config.toml
num_hidden_layers = 12
hidden_size = 256
num_attention_heads = 4
num_key_value_heads = 2
head_dim = 64
intermediate_size = 704
vocab_size = 1265
hidden_act = "swiglu"
norm = "rmsnorm"
norm_place = "out"
norm_eps = 1e-05
positions = "rope"
rope_theta = 10000.0
rope_fraction = 1.0
qk_norm = true
attn_scale = 0.125
bias = "none"
tie_word_embeddings = false
parallel_block = false
init = "trunc"
init_std_qkv = 0.0183
init_std_o = 0.00374
init_std_up = 0.0183
init_std_down = 0.00226
optimizer = "cautious_adamw"
learning_rate = 0.00124
lr_mult_up = 0.798
beta1 = 0.95
beta2 = 0.98
lr_head = 0.0033
warmup_steps = 358
schedule = "cos"
final_lr_fraction = 0.1
batch_tokens = 16384
max_seq_len = 384
doc_mask = true
train_tokens = 187700000
max_steps = 11457
dataset = "wikipedia_en"
MLP neurons of a small language model. Each row is named by its layer, matrix (gate and up: input weights) and neuron, and shows model dimensions 96-223. Each number is 500 + 40 x the weight over its row's rms, rounded and kept within 0 to 999. Numbers have three digits each. A neuron's up and down rows have the sign that makes its largest values positive.
After each neuron's rows, "fires in" lists the words (lower case) most often at its 100 highest values on Wikipedia text that the model never trained on. A number after a token or word is its count.

L4.gate304:481477431508567532486519589414488487467442574517557525493470525420523508560486571518442502493570537502532565492504577515439514529500550490539496506457529445447480529523547549501472489571479538444474496453515442512455535523530476435453453484494564507516544484515504544477452481594521474523483536498517515421462523459516469538469551539470508548509479534432550506493483455555500512490531
L4.up304:509597469548505437512476495519522472536489553556506520505495535506475523494505543507477526469514494555502466575471498482505487511464556563519468486576514477496460522528519561456497529527524471516518513441507427514484489593469413522450394549567498504598549530494459503501451466505489479554479455517503484543517533492547481551458511535499513463485526412489545492466467449545555500466496
fires in: "these" 26, "his" 22, "there" 17, "they" 8, "two" 6

L4.gate607:531501471536446530548464492457478482517443561467554469449593480541540462498519586458577482454497498523468558521541486540471491490556568501530565510465471538517515536439516501486455444532526529514509488460424511466530488451512427462551595462482561563435434471468464444507469552563483538527622474453507470479460506471522482558507441472515410538579509445490531527544381496440479470459515
L4.up607:457561461518488515504448523464469494544505437470488554495485500453505575478470448567492425495520510505423413502482511529552529464457456555514447521510481462515523482495476497530502472471507480495450453511490502451508471541488539607455427470482491475571584468517545496431479444547527552452439556500430483416516456556515541498446486523418536461454509508461463520417554473518545474534504
fires in: "january" 19, "february" 13, "june" 13, "december" 10, "march" 8, "april" 7

L5.gate112:509383515527499526592537531487486485509456504528599485546489509503550463596449464381498522522535496490547526499517521473479531487457640439520474499469563463492497497510483496494515507463528462492462454481553570517419489505519506495591507472431514490468483541461417551551515531516561488519456503530483560350520516426456467488495495562448503496502379459477492538541513489457497518563475
L5.up112:458405492536553500456465532508499518525485503527528542482458535544431494585476452493452571551531464506488510474500485544453576429458492447524457474493499518435493444521529502495551552451495519495452460493563618472499534439512513477527521451443502530498518488511424495527547417471498475528436543517448583466558485416525468532582551491470490424511422533547473481529511543415523568497489
fires in: "who" 55, "which" 35, "that" 6, "whose" 4

L4.gate591:467481484527468514488464511565520550475407454523518511537436523447456495401503554465520521510585493508434500446542508519490515462514486499543481499559505519417532497504537491575474469511440494499464456530529509524450450499509542519550525509475442423482498490495513499464516488521497502492566459517506553465506472486529538488486528530489514600547519467470474498521480541417492527522503
L4.up591:505469497518429525455491480529451534486416457485512481547473490422455524450486529463517498485541452555498520410499447452468486486537430531533556502551489510465485508483499494540510500495469456513500532505493510482507404490535546565510498530516446484413552528445588482507481498474521479487556447528472570507520471513485550471489525572566492555500574501497438504504520517439464486521538
fires in: "president" 15, "science" 14, "number" 13, "athletics" 5, "basketball" 5

L2.gate113:429466401535471576530451567491510497525429466580559537456439494491496527498571535487479510482528454451447418471492499503533565519481486487486485484470472451502405458467515425506475491604427478486507438522530548499528512526551562515481497483484472428544473381545539527532479451572454534486539491479482532431434458537552500460460558501438520556537451546502541516497483542544535467539487
L2.up113:446438513438501569432519483456512506475491465580439483441483469492426533427555514553471533472515484507411467489480459482495475555549449439587428482531492535521483443484463474429544531509495409512512498485533494504575437504489551526464523439518416485492454432521583421494512442503447527519527450445507501540499433483568479482589506471476484543515488507541529475443488480525439442491496
fires in: "number" 13, "scotland" 12, "science" 11, "season" 7, "score" 6, "scott" 5

L5.gate544:527496454506529477471527586502479502499419552460516461581513477466503488549508506432475529524594482501488558433555519501459486524446598507542452481479556442490494510512472418507517510514477504419473479516596502532508475534522524480546506435405498467491481522554563531477443514546520534396456499508474535428500490550469466501472453566452484536452543431463504538509522503453534554544497
L5.up544:482483512502493415511477466472497443531544528469516457558485504442529492538509502464469506555567423531489591475524493439490516528523544487535437470456522497550562478490438478525547489528559538536471492451528447439444500538521544530560506499444495481555457480469508542473503535472525485482436436498484555508539512488460474499556400495426510454501508390530449491528539485443563546498502
fires in: "they" 46, "them" 7, "others" 6, "two" 4, "four" 4

L5.gate35:490388551504503515569536467477454515522516536551599494531527511475473451563451512451495490516480523457515510468569553507451454536530574549420515473436572470512471561462459497469492522499500475469512519473514526503492506530532534472611497492439485464546504565556504559489489496481556513480466458514519567417454562468421482496464405481433491597450419479501514529539473418541479506570544
L5.up35:499440492503529508530612543544476511529557465566618466583467548485534492582509471540476536492478512500514509510587571543516559563491483551517505455418580540505517507372399501523525544636529584427468517457416534479477505547528503459490469485458502498518489503491548529508547433500483540485403472440473553478427540487529546512456442464502489572540457506517487480464502419504569458525544
fires in: "that" 74, "which" 17, "because" 5

L4.gate203:502483535465489507576436517452439517500525573443509473510579499579533432451509550502516489494515557513532523507523495501485505486509535561556577486467540521523474475514469498459516506465469500454493503496455478484484516522454402406555560450515579494467403586479446502473483516501527507529488454561518458472480484460518512578454490484594474502520451462482556526524436470510457466478430
L4.up203:485521537496447521509398487459493540568512565426443467475548510587501514489479574482545419421499568510508552510489421503504477407483504543548570519464543517526476467480457528453526508426477487530512531479428483461526482493426453481576481510538522531487488566479453468528496548490490446532461489525508477446479524477488527523464538513576529477489506479529525506451471473553471477451397
fires in: "august" 17, "june" 12, "september" 10, "january" 10, "october" 8, "delta" 5

L2.gate679:580522498436463546512554574480497520505464510478496422517508476499476507508502542518446496614513455499502530530480563523501507480466546518518451432490570426396492498465456505469420427533532494507475544498538503545492483536523466495434486446482511456430514484566528514514505550533431544580411475523540539453424442560432503523495525565434554533440490512535456526514500481539509497486441
L2.up679:551494483457443528445469498523513488525499533547485476470543509448477488502469533534493560560504497492438494499484488425504472483466477542511484459494462490504507541493495520473386514485488490531485531479491490529574498504487470567429480473508461479525487454498562458442575506498448485475414523479530496470432467561493455478494566498464548536449470539542428485466461444530529518441444
fires in: "los" 12, "san" 11, "la" 9, "rio" 8, "launch" 6, "nintendo" 4

L8.gate517:492471461508491543496502490500513510434499516490472462483537487491528456472547512543574433490488430488512514520484498550462494436534523479527492502427513494477431495511493468463466514487486482552545499531475489457477510496448468447477529496498514492389511419449476506439535502524534578501579552477531446527537519444532488469490477437440466513506491510445484476492449540506496481487496
L8.up517:468542497459525509544468500491503496462502502470479487461514513541528522578495546497558456507431559524545492557465503495533498460544494553505477542442533532447450505481502507471492497516524504475535471510481504464526537456489497468528501455576563576446501434415509490520498470575489562583495557482484454518534452444569509494474476532538520447528437522560520528473453442602477425470472
fires in: "january" 13, "december" 11, "march" 11, "august" 10, "april" 10, "june" 9